Weights of a small transformer language model.
Size: width 768, 79.2M parameters.
Training: a variant of Muon for these matrices, 6376 steps.
MLP neurons of a small language model. Each row is named by its layer, matrix (gate and up: input weights) and neuron, and shows model dimensions 48-143. Each number is 500 + 25 x the weight over its row's rms, rounded and kept within 0 to 999. Numbers have three digits each. A neuron's up and down rows have the sign that makes its largest values positive.
Before each neuron's rows, "fires in" lists the words (lower case) most often at its 100 highest values on Wikipedia text that the model never trained on.

fires in: "on", "upon"
L2.gate530:484490533501465501512505515496516482531484517506516509516452476563492498490454503508531483501491487496461470513501456519524470477549536517482484522499502491527508498478489516539516490450541500463490518561467484476504531482536510484495538502520516514528456499447525507482518467523481501532
L2.up530:486473535482489552476471550530512527533509511511516505535475480496528476550474512504489510503462541518483446477466472505486495500485533492488512522493517494497529500471456510512507477446517508468479440499493512473519498468540498501508531484496498531491455495453560480470480546490510495529

fires in: "to", "into", "in", "from"
L2.gate781:505490480475496512510460550488516504489513504456471449525524472550506536541475522453533457475518454512495500525528555528535522486505467525503494496504503530502485476499497527502482495533552524455462524515498488465445504496471516512490518518487522463522483486509519510512491489486518523468
L2.up781:481499509508460524515501512468516515496490515512482510575466534526477507464491502489520525501475558477487515491473523497528487484483479511510485505509510497504508484505575483535494496542498504500499510509481541466532543531514512498482516466525526528501486458482491544512465507479466510512

fires in: "at"
L3.gate937:481487501503488461534517491469467463499521482487485522524547491494510535550474460491494528511499481507501540493508495502478480492507512504495549517476514573496500458475462491453503521513530533485496477513489540560479515438513482473457501468471470474542499501523508491531561538527496489537
L3.up937:466462522486484475514499483516480487474489525451501486501532481499479525515552493532492481517461493533465529514483505513486486506472480511516529518505490537530527483505491479512469511513483482486512511512527550494457499497524480526499514512518496479522489462508513502534498478492466547514

fires in: "as", "film", "series", "movie"
L2.gate224:508499481555466511517478551510510506483511477515501514539470482482456510483523507531487483508524460471490494536492518540498443481489485555564483477443510488486529530537497513546531531503465453539512480480477520515461488467506458464460475524509515486492474504508507514501460512550479512495
L2.up224:456519472500481498545518478522474451523532493472463527465510482500467474505496522505481510504539471519533514472514538527543445505499513495559495500455479520509458525521500477537517493490440515496546500494498487497514521498533471510542490504509457522440457494511525522509493537513490505533

fires in: "first", "second", "1962", "1961", "1993", "1996"
L3.gate609:513501513503470522494460481471511488516490505548487522495495487470455579494465465464537486506507472543497527511525499465448549501497492445508511516523547519476500497526548533508502492463541478464505505497472473498472469504518459479471485507517506468504504517466481495512469507496482489522
L3.up609:464501488458510511517509535531429476512505500509484518484499472513498465513510483485540503513465498463493492459472520550501500491459505523431525505497521471477498524539454492524523499513517535468481529562517470512525514438511509471521494492495517545498495513483517490528439519511501539523

fires in: "women", "men", "actress", "man"
L7.gate442:504520499477507529501491475494511491509476514484516464532482486516505497519504478496511496511495521527456570473506490497459510520477527501494499471525496457472492514526520539519521502481510523505512524512515502459502511472495518513500510501505466455431540497519522477481512516515468499470
L7.up442:504542514486519502505500510482561545487490510470521511546484483509517479492476510511523484514480515484488527502509494505442531477452480488501499494503474520479466524482516501479437480498463470499517484494485446494495536505541465477493511529488484492465548498470485511494495497518466502534

fires in: "while", "every", "whilst", "over", "all", "each"
L2.gate237:473537542484516485549483491500486522528523493490484498553522531538520466498439494473477517531555506462523504475513486493492482475504538528461506476491535527492525494499533522511506493503506503500484498536493526455510488477498495485487528468482498514491558505519516545499518484560526480495
L2.up237:470519521543491499554522455512490510522520537468508515498436539521494501476489521408471497529486504508492481500521514514485531463492491488506473492496515491517480518496485516475471493514452526498514555546524519456526509522545484453493489482467499543456523477498489498502573510507563531503

fires in: "it", "is", "was", "who", "statistics", "described"
L2.gate664:522488514520486521541515506450528552484475496541506486466552482490529493475483497477471448493507511500511501436495500506483474495504503531497468557553521475516496516486486530511499505542515482496438506487503513497503495493505430479501453497512502477482514506498519490484506482466518478500
L2.up664:498496535494525526482490531467501478469487515511502507446522480483514471501500502458493471496505516491529540529467487509480513472504498510578487494498512496451485507488470502466471539526461521524472484489522516551516451479499510499539479528498530489521503506476532496483489484514526528474

fires in: "other", "others", "of", "the"
L3.gate586:472498496535517508555497493488551487487512468501535531494514486498497475466559528488509509502511500510495458484498508501486530493520513470506544476516506473507493482539473486528507496480476485502478492525512484455520490482519523497538442512520524496489552489455504467499484542511520485492
L3.up586:507515501505489505497509525508498517507484543490506535533529542476489483484483517482483489527488500512513499485513469558518506436532514504519500487524509524522518433511505490526514486497492496498518510547469476533517520465495531509507473483528460491536504500520471507530529536513568502482

fires in: "by", "with", "up"
L3.gate1307:498462502520552520492532556500468500537493457528509483461510490456496519493481510520534508517497508502470520509475473474502498471488534540477465534453509524488493494488480493517544470499504521521549547503495475500570466520496489588503543486442535503477463476494521514492509485491534497455
L3.up1307:484476525501470490507472482517523520556523476491493503510520486482508511489476485505545512498498497517484539493475520501528506498486527493518527493466521518475479510473550537495514544480507489543448524500488476517509520488474568493508535502455466514500521540479499517471555514509529482543

fires in: "to", "for", "of", "at", "age", "until"
L3.gate218:457479481505495521518513534497465487504540482505503501488506506476525524537488508479487569464494492511518504481456526530474475565508514469521515500489518484464508518480480463544484501450491515486509495488529471520518504525527494476499527519519501542471495477478517478541513446484486501475
L3.up218:504482520510510475474549514492478520527476493524460487442488517511521543515486521534517487482483470533452469443486515468514455521562458506519548484509509519514491474517481501508507508525526535492507470520500514488499514522489455538509520447520515466522515438498494532509531551508468505501

fires in: "and", "then", "as"
L7.gate539:510496546516497497447501489506518471496457521499492518523535455566513495463571496494528472518544472477504506509529505517519459460500517528483491497512544521517524535496485463506488490507477471502501509484471513484491530527510518476528479487503486502505486489528446537494527566526520497514
L7.up539:508506490500496498487495503478464500528490484494451521515517469502543506500484507492506530465499467514488507460534472495512494512516508482516533478492531490533490521526496507486494501484466489483486466494480494475443523480508457478488520442550486511512488482520492447452486480473490496552

fires in: "day", "days", "year", "summer", "long", "wide"
L2.gate1190:526540548499523472534486515493470476483532492481525507526510506499487504530530485476508459533517522515514469487522455506444524506515460522498478502496509458489525512502522513511473510465464471478464491476485515539476486543499509512490475506473495504541502509479522469505502464495499501467
L2.up1190:494534517530482520529490473511466487500486528513520506505476458495515488516491462487507465510506452503518522501511502499496526522510451474475454472497525497501527502537494482449472496477520477523504470503499493511516531463535555525430466513512503537501508527513500462489498512520508468477

fires in: "not", "than", "like", "common", "unlike"
L2.gate940:517431459491486455494507487540543507510455453524510472516462490530533459509486514488498499485511495508497476527510452447514529484512512509521544524506507479529477517473513507533504499485491490484457487534500513494513504500516484509516503525543527507474502534494522488506483461460460491507
L2.up940:517460491533466492518529527549541493520442510477512504473493509503496511551516498452480515472497479506522495472521495475543497514500493495486468489457491456555530513455483549530499440505477507522501497516462538530504490539540469479474483511521544500510467516475499508461471509466499509503

fires in: "first", "hard", "highest", "only", "largest", "greatest"
L2.gate17:501468506520536499488497511510467507467500497506507505493486498480501491473525530487541486466495517513547501512561497494487463505523479494523504500486506501463531511489529523497434503504527465490485504479454491499544510512510467529522506496447535495477497473501530486442481521497524548466
L2.up17:518497482497517466510521530511529510520440529536491478476511528509483466462513485484502492505563491521541506516508492491531519491493510448503509484516521534487477486522520497526501529467481533486504480464441493529524494549493493541490529473470510510508501512526482466498470545489505483424

fires in: "with", "of", "by", "alongside"
L3.gate1451:542546478498478482488492522498437444433503478509450472507461432524522468517499527508517539557477521490440521491461494496479512560500504520484463554486546506504508470484531535506542461503483461524472480510487515505466540488512512520513502501484538522482515515512532504537482524468515491484
L3.up1451:495524492480515527469524526465478504454469506454457533490505484483470489511485479496505496501530497495524518426454504496533463465455524492515517498504523488496506532490496517455471505533458445492464535483497489492475505516474493520523546509455455500527546482506465493482484525495463485501

fires in: "from", "to", "of"
L3.gate163:487476480473507515505483523514464443514505518502499525525491507507541516473504493533469481467495522505471492482485505515506500497492501504464486499519500459455543489499470482504454505512508482473512545548510506425500489489508506507520478516510480443540523552496501491489497500480491499515
L3.up163:561478537498501508514470478469502488542503465541538457457497495488497500500471505505482502495490532515531536505496537488505515477499536509471483473516487527498502433490487505511476449515535514532484499518511539517465542539570559507473479513510502473502501463498470489517455570485455501554

fires in: "no", "place", "did", "pos"
L2.gate350:516497484487490534514509524517524511434475501514494474562501431510504465492470489526514495509506490492520505508541461479483489480505452530512518524517496511528539490473451542512522521479482494518513488514516525497535493518480519496498551503455489487512527512501504489444467486503441517562
L2.up350:451560509447521524473476553505475489495490521520494503472509443524506496482488536491506508533524465516514475519506507477553505441491532491506503505510515502515447507448523502526504530495499491582475517555461473494492499509496542487470547481476490495542532517461454500465440519470518505492

fires in: "only", "first", "highest"
L3.gate408:523495521515500523510506522534507505513515517570484527477506502501470499488459500501535526562519474505491500501491505489531512515504542484471507518481476480475470473553514498482542462511510494502457475467467488493495486465539507482504490515449480473502476484539486478469497518513496494500
L3.up408:506461499486512533476518510483466510489479536489503456508502508516450499541509482498513503524535479482503507477520510489507490520476527462483516505503519513541472494530531501476497487505477542452539507466503476464512474494474475535466550487504515521496476525508541491493534518506520486484

fires in: "father", "end", "husband", "son", "brother"
L3.gate1470:504553531496501476488536515498485531509510433509489470515502528527480502522491502530482494487515501527465514466515511497483451468510526558479532544495480486509497486496474433486543502474554493507534482507477492485526535529461475520453468536489474459475485543503490529482546520480478483494
L3.up1470:513504451469485495506504540509506513481527501495540503527474473447483463478464496497496474495494485510488525526523480472464548493477497477446499516488488484454493548505477465534608522498498491496500467485509471455514543499515472512542495509511493548525524500533464449516501504487510507523

fires in: "to", "of", "after", "before", "since"
L3.gate1086:491516517468506533484509472474527502490504498505542496511525476533499447520496469513507436529475515542528466515497459504493527481480461471452497493493477504528487509502522509485480569480508516482509508475522531537494532503532478482483472485510519494532480501500504501486471453523464456505
L3.up1086:516547503482532502544508470513504514478514507557529509468487523529512456464487524531497505530467521466510503491474466510513507510471502527507481509506521486514473502497493498491446488489485490511489507481489548523526573485552502511537485496514498523536479521497490463457471487506466490549

fires in: "is", "a", "was", "did", "an", "by"
L2.gate1357:518506491433528525492475512517489492488530507531486502498504508486474534538486489489490515510541512487497494507556504499513467519493508538523454512512520514508452471470480522485492492541437485486495489486487507524440484543487514493472481529488473516484496494492508515467492525449496520502
L2.up1357:516495498482501513505499499479482511459467522496473516523539507487506541517467522485441463504522478499518507518510450513488505524494464531489500510507494478462527483497461513486545476528539511495446476493502477500501492517495496483505518488478499514489479518518453561518495517458498525439

fires in: "is", "was", "commune"
L3.gate72:539443465512478502500484550508488489488536471505529481430523447430496539462533475493473496484473508488526507520562520498500517508519513487477491506560443485515406494506515486490535553507468535480552491516516504516513503533546461492518475522526520533556477507502466516504486518480471507491
L3.up72:522481497492534482494483498465513480440548488509495493500532486518490497493489489509439504464518468508508470509492538510517448517480477571510494501481503489474511495509464505523460498504534493512497526508461493529531479513478519483535490516461473481507529496503464475502553473482509572535

fires in: "family", "father", "husband", "army"
L3.gate444:488489479519454508545534472509488510477542520488497541496505529480485492532483484489498528485490458546483497502525490482491490459490507523493531535500508467474490536509509467514494517518487486469511547564446459490492476500468493483465491508523492489457527498485481489515470518456497502510
L3.up444:524486533507507519523515515524550503482554489517483470555465468517462457488474498482521471515489446470499498473482506521483470496535488524469512523508501490474474522497499452491515495532502504484487517557483510509493506563507521489466481511472507487446508480540506498525525479491460482497

fires in: "one", "each"
L3.gate1381:484540541475521537508483522492518493528490505519465509522538539459542499508487495451501501530519424513535517530434518495529485443514473516482483492461546491497495505531530528437500480485536510525543503511517524529469529516526435524477547523482497528519503515477504518528525543536536497526
L3.up1381:499479519482518496517496508507474532498483515519513486523514516512534522486456514536514519498556511503484486503518484507468479510515554505510496499488492451455479531524473494509457487491469521528535491535491532492501490482484490481509501508474487512453504483541518508493508470448493492510

fires in: "of", "hasina", "in", "naresuan"
L2.gate733:486501450537463498486478464531472518497488498473506480501542495527512477504492520512509467516483526544504480521555505503497446524484480471526469531507480495479519477511536493453567500504488488489503546479530524521497550503479493514496501476501502493512493518520478506503477466520523536497
L2.up733:526507510533488493521449511502495564492521493467538515517483525486507486459506481475494485500503515560513482501500504500539511500482452485514489515478497534522496553436526484461517489471473475522495500481505491519473507518502471491460489491482516515489573507492463450456478502484541492511

fires in: "of", "in"
L3.gate403:528530508539505513514544434499480498509521477528478534438536498562518534506484552532483526519472457482506446444496528506507472517477482500547525492552536476498504494508463487479516496511502488481515513488505503502504531497536504485518497517487508495494527531527509482497457484506502508520
L3.up403:499533480495455510491497525488482471504502489472510496485488458470509469490485500497501513538469459541475452478499499515533506456474501532542492523509544488486507442475429508526486541513471505459512448495502509507502500517489516544501460532491512451481515494548473484488452421517531496494